{
  "num_hidden_layers": 19,
  "norm_eps": 1e-05,
  "rope_theta": 10000.0,
  "bias": "none",
  "final_lr_fraction": 0.0,
  "doc_mask": true,
  "dataset": "wikipedia_en"
}
MLP neurons of a small language model. Each row is named by its layer, matrix (up: input weights; down: output weights) and neuron, and shows model dimensions 0-95. Each number is 50 + 12 x the weight over its row's rms, rounded and kept within 0 to 99.
After each neuron's rows, "fires after" lists the tokens most often just before its 100 highest values on Wikipedia text that the model never trained on.

L16.up379:35 59 50 59 76 46 73 39 52 54 66 56 33 30 52 49 73 54 54 43 51 57 57 13 51 45 37 45 81 31 55 29 44 74 67 60 57 14 60 49 45 26 48 67 44 75 67 53 49 53 42 60 40 40 51 59 64 46 34 41 69 53 57 35 47 59 59 45 50 44 58 70 45 31 40 42 48 38 42 37 51 37 60 45 32 42 46 48 72 84 49 57 56 73 33 38
L16.down379:67 72 36 58 57 55 52 30 36 32 58 34 35 70 44 50 46 41 48 35 44 67 40 47 47 51 45 88 53 39 49 39 20 43 36 60 63 83 31 50 63 49 52 59 57 49 52 62 68 56 43 58 44 54 56 70 51 35 24 75 59 49 39 42 35 29 60 44 66 39 52 50 41 59 53 52 53 48 72 38 43 54 60 51 43 55 58 40 26 48 47 52 53 35 40 69
fires after: " ", "18", "–", "\n", " ("

L16.up749:37 48 53 46 35 37 51 35 53 62 70 30 35 48 52 66 64 31 34 47 49 59 34 43 43 51 60 34 65 46 75 79 50 50 44 66 55 38 36 46 39 45 46 74 54 52 34 42 62 42 32 34 44 72 46 47 37 67 45 52 57 36 52 47 58 57 48 50 37 45 58 52 54 25 65 33 58 39 83 45 56 54 51 60 64 47 33 31 53 56 66 48 51 78 57 42
L16.down749:28 58 61 65 69 38 51 58 41 44 47 41 55 48 46 59 54 44 73 48 50 41 26 63 42 52 58 72 42 41 45 68 34 60 54 31 35 39 49 49 68 59 44 35 15 43 57 52 45 51 52 37 65 59 58 28 20 55 52 38 26 43 51 72 19 54 61 57 48 61 46 25 77 51 46 52 50 49 44 54 69 36 45 50 44 59 61 51 33 45 36 57 29 58 24 36
fires after: " |", "-", ",", " and", " E", " M"

L4.up600:46 37 64 51 63 44 33 60 27 60 44 63 59 61 55 65 74 35 31 37 41 45 61 51 40 63 38 56 56 52 26 37 54 65 49 47 40 44 34 50 37 36 37 52 59 33 57 60 61 52 39 40 70 41 69 43 68 41 40 57 55 34 58 44 71 62 29 55 70 21 45 68 39 51 43 48 50 55 66 61 42 48 46 46 75 48 51 42 50 58 49 63 42 56 59 64
L4.down600:54 50 61 51 47 43 33 62 58 40 53 47 37 62 28 52 58 43 45 56 63 56 47 48 41 35 40 59 60 49 54 44 51 41 63 60 44 38 37 58 67 58 63 51 46 45 48 27 43 49 47 36 32 40 63 48 61 56 40 47 65 59 54 70 58 39 45 37 71 53 50 45 52 49 60 50 37 59 75 60 34 26 13 59 45 62 62 43 69 24 49 44 41 59 52 62
fires after: " \"", ".", " de", "-", " (", ".\n\n"

L16.up866:43 64 65 65 30 61 35 34 41 52 65 52 34 46 38 61 48 69 62 61 45 37 37 52 69 53 43 53 72 54 50 53 47 49 51 69 62 39 30 52 45 50 52 67 62 65 42 34 48 51 59 31 49 34 33 46 44 51 35 46 38 59 54 55 43 47 44 39 41 63 62 64 34 53 73 48 46 29 53 44 55 46 51 60 50 34 45 46 33 58 39 43 30 62 61 48
L16.down866:25 50 28 54 51 42 49 29 49 50 51 51 48 38 49 43 51 45 42 64 58 54 63 43 40 64 47 57 48 52 51 74 54 50 56 30 26 30 54 54 60 36 57 50 48 58 26 62 47 56 66 34 74 72 49 30 41 48 47 30 57 43 50 60 48 62 68 32 25 48 45 58 54 28 52 35 48 71 58 61 54 43 51 28 62 74 51 48 66 62 52 45 40 67 48 38
fires after: " |", ":", " and", "-", "|", ","

L13.up445:73 55 38 48 49 46 37 59 49 46 38 53 38 50 65 69 70 32 53 32 61 42 55 18 47 54 56 68 54 32 36 49 52 51 43 63 45 34 42 48 37 44 41 57 43 38 46 35 49 64 52 57 66 27 66 45 65 37 69 47 59 50 59 40 48 61 61 56 57 53 48 61 41 53 43 49 44 45 56 35 62 30 28 27 36 34 70 57 51 70 33 56 46 51 35 52
L13.down445:39 57 72 52 55 43 46 50 64 54 36 47 51 52 55 43 56 50 33 62 55 34 53 49 51 56 40 47 42 43 71 42 70 65 59 35 50 53 53 44 63 60 46 63 59 48 48 53 51 55 48 55 50 53 65 40 67 51 60 45 45 58 30 46 50 55 51 45 55 35 63 65 69 59 47 34 37 36 55 62 53 47 55 31 34 46 59 45 49 47 50 52 45 21 48 38
fires after: ".", ",", " |", " (", " T", " "

L5.up640:78 50 40 66 33 55 48 52 58 68 47 43 50 45 62 42 56 49 51 52 57 61 54 37 73 50 51 54 68 57 58 67 65 64 47 44 52 53 47 36 64 46 49 49 60 59 36 52 54 34 34 46 50 44 53 50 65 69 65 36 63 71 60 53 72 48 41 47 43 43 34 50 58 20 41 41 33 43 68 27 40 86 64 39 54 77 36 34 53 54 70 41 53 61 65 74
L5.down640:51 45 58 27 37 66 54 46 41 70 55 51 53 40 48 57 56 36 42 48 55 38 32 41 69 57 49 42 59 50 59 32 63 23 41 36 64 45 44 64 63 29 48 44 37 49 44 59 35 64 81 56 56 73 43 54 42 61 16 35 45 51 48 33 68 44 45 25 63 60 66 54 34 54 33 62 58 64 57 55 48 68 45 45 87 44 55 59 39 39 43 37 65 71 43 59
fires after: "ro", " T", " O", "b", " sub", " p"

L4.up383:50 45 49 55 78 30 42 64 35 41 53 55 38 52 55 55 53 54 38 22 56 72 40 47 43 45 54 34 40 42 59 46 48 47 35 34 61 57 74 76 39 51 42 33 29 56 45 62 58 57 40 39 52 49 32 38 62 63 48 43 46 51 49 58 52 51 71 49 66 59 32 49 41 23 63 36 51 50 53 58 61 62 45 42 44 61 40 50 39 54 43 51 49 59 49 62
L4.down383:38 35 44 62 52 43 48 59 17 49 47 54 22 57 39 50 33 80 33 47 68 60 59 59 32 59 49 32 35 38 48 49 58 27 58 15 50 44 65 64 39 41 34 40 58 73 48 69 60 44 54 45 40 65 42 58 61 58 46 52 55 49 61 46 52 34 54 47 51 49 60 54 63 47 47 65 45 44 52 46 58 57 44 28 27 74 54 44 51 43 53 66 45 27 56 49
fires after: ".\n\n", "\n\n", " |\n\n", "=="

L4.up162:26 59 37 60 44 50 79 51 43 49 48 48 53 68 55 42 46 50 25 59 50 59 38 41 52 43 65 79 61 61 38 31 47 49 49 50 74 58 74 71 37 49 54 37 33 41 54 57 52 59 49 39 61 51 33 42 46 52 71 64 60 52 63 40 47 64 52 51 65 42 75 49 63 48 40 43 36 44 51 25 39 58 38 57 39 66 51 48 53 57 47 35 65 49 53 57
L4.down162:60 50 60 55 45 41 66 42 58 33 32 44 27 55 74 55 47 51 47 49 63 33 54 57 27 67 46 69 70 47 37 44 25 47 49 41 81 39 61 72 36 60 42 68 57 73 55 37 33 43 47 42 63 55 44 38 48 54 49 62 47 50 52 44 63 59 55 50 61 45 54 56 51 30 43 58 36 57 45 59 49 65 67 50 80 74 45 43 42 39 35 52 57 51 47 36
fires after: "f", " J", "at", "l", " ed"

L7.up209:50 61 57 60 64 55 47 68 49 43 52 61 57 67 51 51 54 48 61 62 59 58 42 23 33 51 72 62 50 45 48 67 51 70 41 57 21 58 41 40 64 30 62 52 44 66 56 65 73 27 72 65 67 53 50 37 42 47 45 31 63 36 66 63 52 33 48 67 73 46 51 61 26 44 58 38 56 43 65 36 35 39 58 52 47 50 53 53 65 52 59 48 57 44 52 56
L7.down209:39 51 54 50 53 38 43 30 40 41 53 63 56 50 56 28 58 69 56 63 32 49 44 51 48 41 53 77 45 37 52 47 41 40 36 57 48 50 38 66 34 57 75 56 46 62 41 47 60 33 52 58 41 57 41 37 46 33 68 59 71 45 36 56 55 36 68 44 55 53 45 57 60 50 40 41 28 51 60 53 38 60 57 51 51 44 26 34 54 50 24 54 58 40 56 39
fires after: " A", " S", " b", " B", " D", " T"

L5.up457:63 49 50 85 82 71 71 64 34 66 49 51 53 31 59 35 40 75 48 40 58 54 59 33 58 41 37 51 61 48 60 56 30 46 56 38 32 56 51 29 24 50 69 47 36 59 37 69 71 36 63 51 60 49 60 48 36 51 48 48 49 52 37 61 40 41 58 63 46 37 34 67 65 37 75 42 46 47 74 63 46 41 43 54 36 47 38 46 54 64 64 50 63 61 41 60
L5.down457:60 55 40 51 66 59 52 54 63 50 45 52 53 41 40 72 56 65 81 63 42 45 46 41 45 40 62 33 57 53 64 54 37 67 48 68 41 59 58 62 52 55 34 45 34 51 43 54 41 43 88 35 55 47 50 37 31 41 33 58 41 27 71 68 50 48 42 44 34 48 30 27 50 50 72 50 38 44 63 54 52 54 57 80 42 35 55 49 73 50 24 33 64 51 43 57
fires after: " d", "b", " D", " B", " m", " S"

L5.up20:34 53 50 63 48 72 44 39 55 31 52 44 51 44 28 52 43 40 34 48 52 70 48 32 39 57 55 43 56 46 47 28 37 54 47 33 56 43 41 41 45 25 42 73 55 63 36 68 59 36 57 24 75 48 48 25 43 59 47 30 39 42 55 70 54 49 69 54 53 41 27 52 47 39 45 41 51 51 63 42 65 44 53 35 56 56 37 53 32 24 40 45 57 24 62 46
L5.down20:50 37 55 53 24 45 43 51 49 72 60 46 62 56 50 52 55 63 29 52 61 59 44 56 72 58 51 45 45 67 48 42 60 42 62 57 53 48 49 71 44 48 48 50 43 60 68 62 51 52 48 33 58 65 43 50 49 52 66 64 66 32 49 51 50 63 62 40 54 65 28 67 67 66 44 72 67 60 51 55 43 53 38 38 32 43 34 48 52 38 43 32 43 23 41 35
fires after: " H", " S", " s", " D"

L4.up535:42 56 54 63 21 47 45 55 40 48 56 65 59 35 46 44 30 49 46 45 29 62 42 37 38 53 56 32 64 57 65 34 47 40 39 48 56 57 68 47 64 52 57 47 43 41 38 73 71 29 35 32 43 42 34 48 58 73 61 63 25 45 39 39 71 45 62 36 69 31 60 47 65 39 45 45 58 49 67 54 51 51 21 44 26 47 53 40 54 51 44 39 60 49 46 73
L4.down535:49 64 65 39 33 39 48 62 52 62 52 32 47 41 62 56 26 53 24 49 40 42 46 49 53 52 71 52 66 44 47 37 67 56 63 31 56 52 58 65 66 62 65 50 42 40 52 58 48 72 41 31 47 18 42 38 65 59 44 51 35 62 38 48 52 56 41 53 53 58 59 35 66 55 45 55 42 47 50 39 43 37 46 69 25 60 38 38 46 47 43 40 56 58 48 47
fires after: "f", "at", "an", "is", " in", "y"

L2.up853:48 49 27 36 61 51 63 44 48 51 73 70 27 42 38 55 72 45 57 53 54 82 49 27 48 43 53 78 35 64 31 36 41 34 39 55 44 37 30 47 53 34 45 53 64 34 51 71 61 70 55 42 45 39 43 35 66 54 50 41 69 57 33 60 37 30 74 42 53 62 53 37 64 49 56 42 48 59 43 42 33 10 28 47 32 45 63 43 58 53 58 24 41 47 49 51
L2.down853:37 31 61 50 57 30 58 47 47 72 53 38 62 68 59 52 68 48 53 62 43 36 64 64 42 33 58 83 30 47 45 20 40 51 60 41 50 50 65 52 34 45 22 54 45 43 41 64 40 54 43 64 32 55 84 57 48 56 36 33 56 44 51 60 59 62 57 63 61 25 63 60 50 34 53 56 79 51 51 45 56 57 70 58 67 42 53 57 24 56 39 64 67 46 62 43
fires after: ".", "0", "7", " |\n", " "

L9.up692:56 60 76 67 32 60 49 69 45 63 66 43 62 54 60 46 33 56 56 52 31 59 61 59 44 38 38 60 50 56 66 35 63 67 33 50 47 60 46 49 68 39 20 52 60 27 35 34 51 26 47 76 35 61 52 51 56 71 60 43 53 35 59 57 81 33 63 43 61 57 32 57 51 46 46 68 51 21 51 56 54 75 51 46 52 66 49 37 45 47 37 39 49 29 62 49
L9.down692:56 57 41 56 54 52 40 68 50 53 33 65 51 51 45 54 53 44 48 66 44 49 55 60 55 58 46 31 49 70 55 48 51 32 27 41 78 58 42 24 46 35 62 51 40 48 55 68 44 43 51 45 23 53 35 67 51 53 50 62 32 44 48 61 53 37 35 34 53 38 37 53 52 50 51 46 45 70 48 38 39 47 33 25 48 57 45 55 67 47 51 56 38 49 29 67
fires after: " N", " V", " T", " to", "n", " O"

L2.up444:52 68 45 60 51 44 52 58 28 48 45 60 39 53 39 73 50 52 43 47 35 56 53 41 33 41 46 28 46 50 39 19 48 64 37 23 57 60 73 45 45 20 43 51 46 56 61 69 38 52 57 54 48 35 66 49 64 36 44 55 54 49 49 38 47 17 65 48 67 46 51 48 38 38 44 59 43 44 42 37 52 46 56 50 32 38 42 44 52 49 61 53 26 68 43 46
L2.down444:44 71 41 78 37 50 72 48 33 40 40 54 31 54 40 61 71 65 59 55 63 67 55 44 37 36 52 38 23 45 42 41 41 25 45 39 60 62 44 63 61 46 57 43 59 60 60 53 51 37 62 51 47 57 47 54 73 30 41 57 62 36 71 68 34 32 80 54 72 55 67 54 44 55 63 39 43 47 66 59 55 66 54 35 47 25 33 41 70 47 47 70 47 37 54 21
fires after: ".\n\n", "\n\n", "==\n\n", " ", "\n", "C"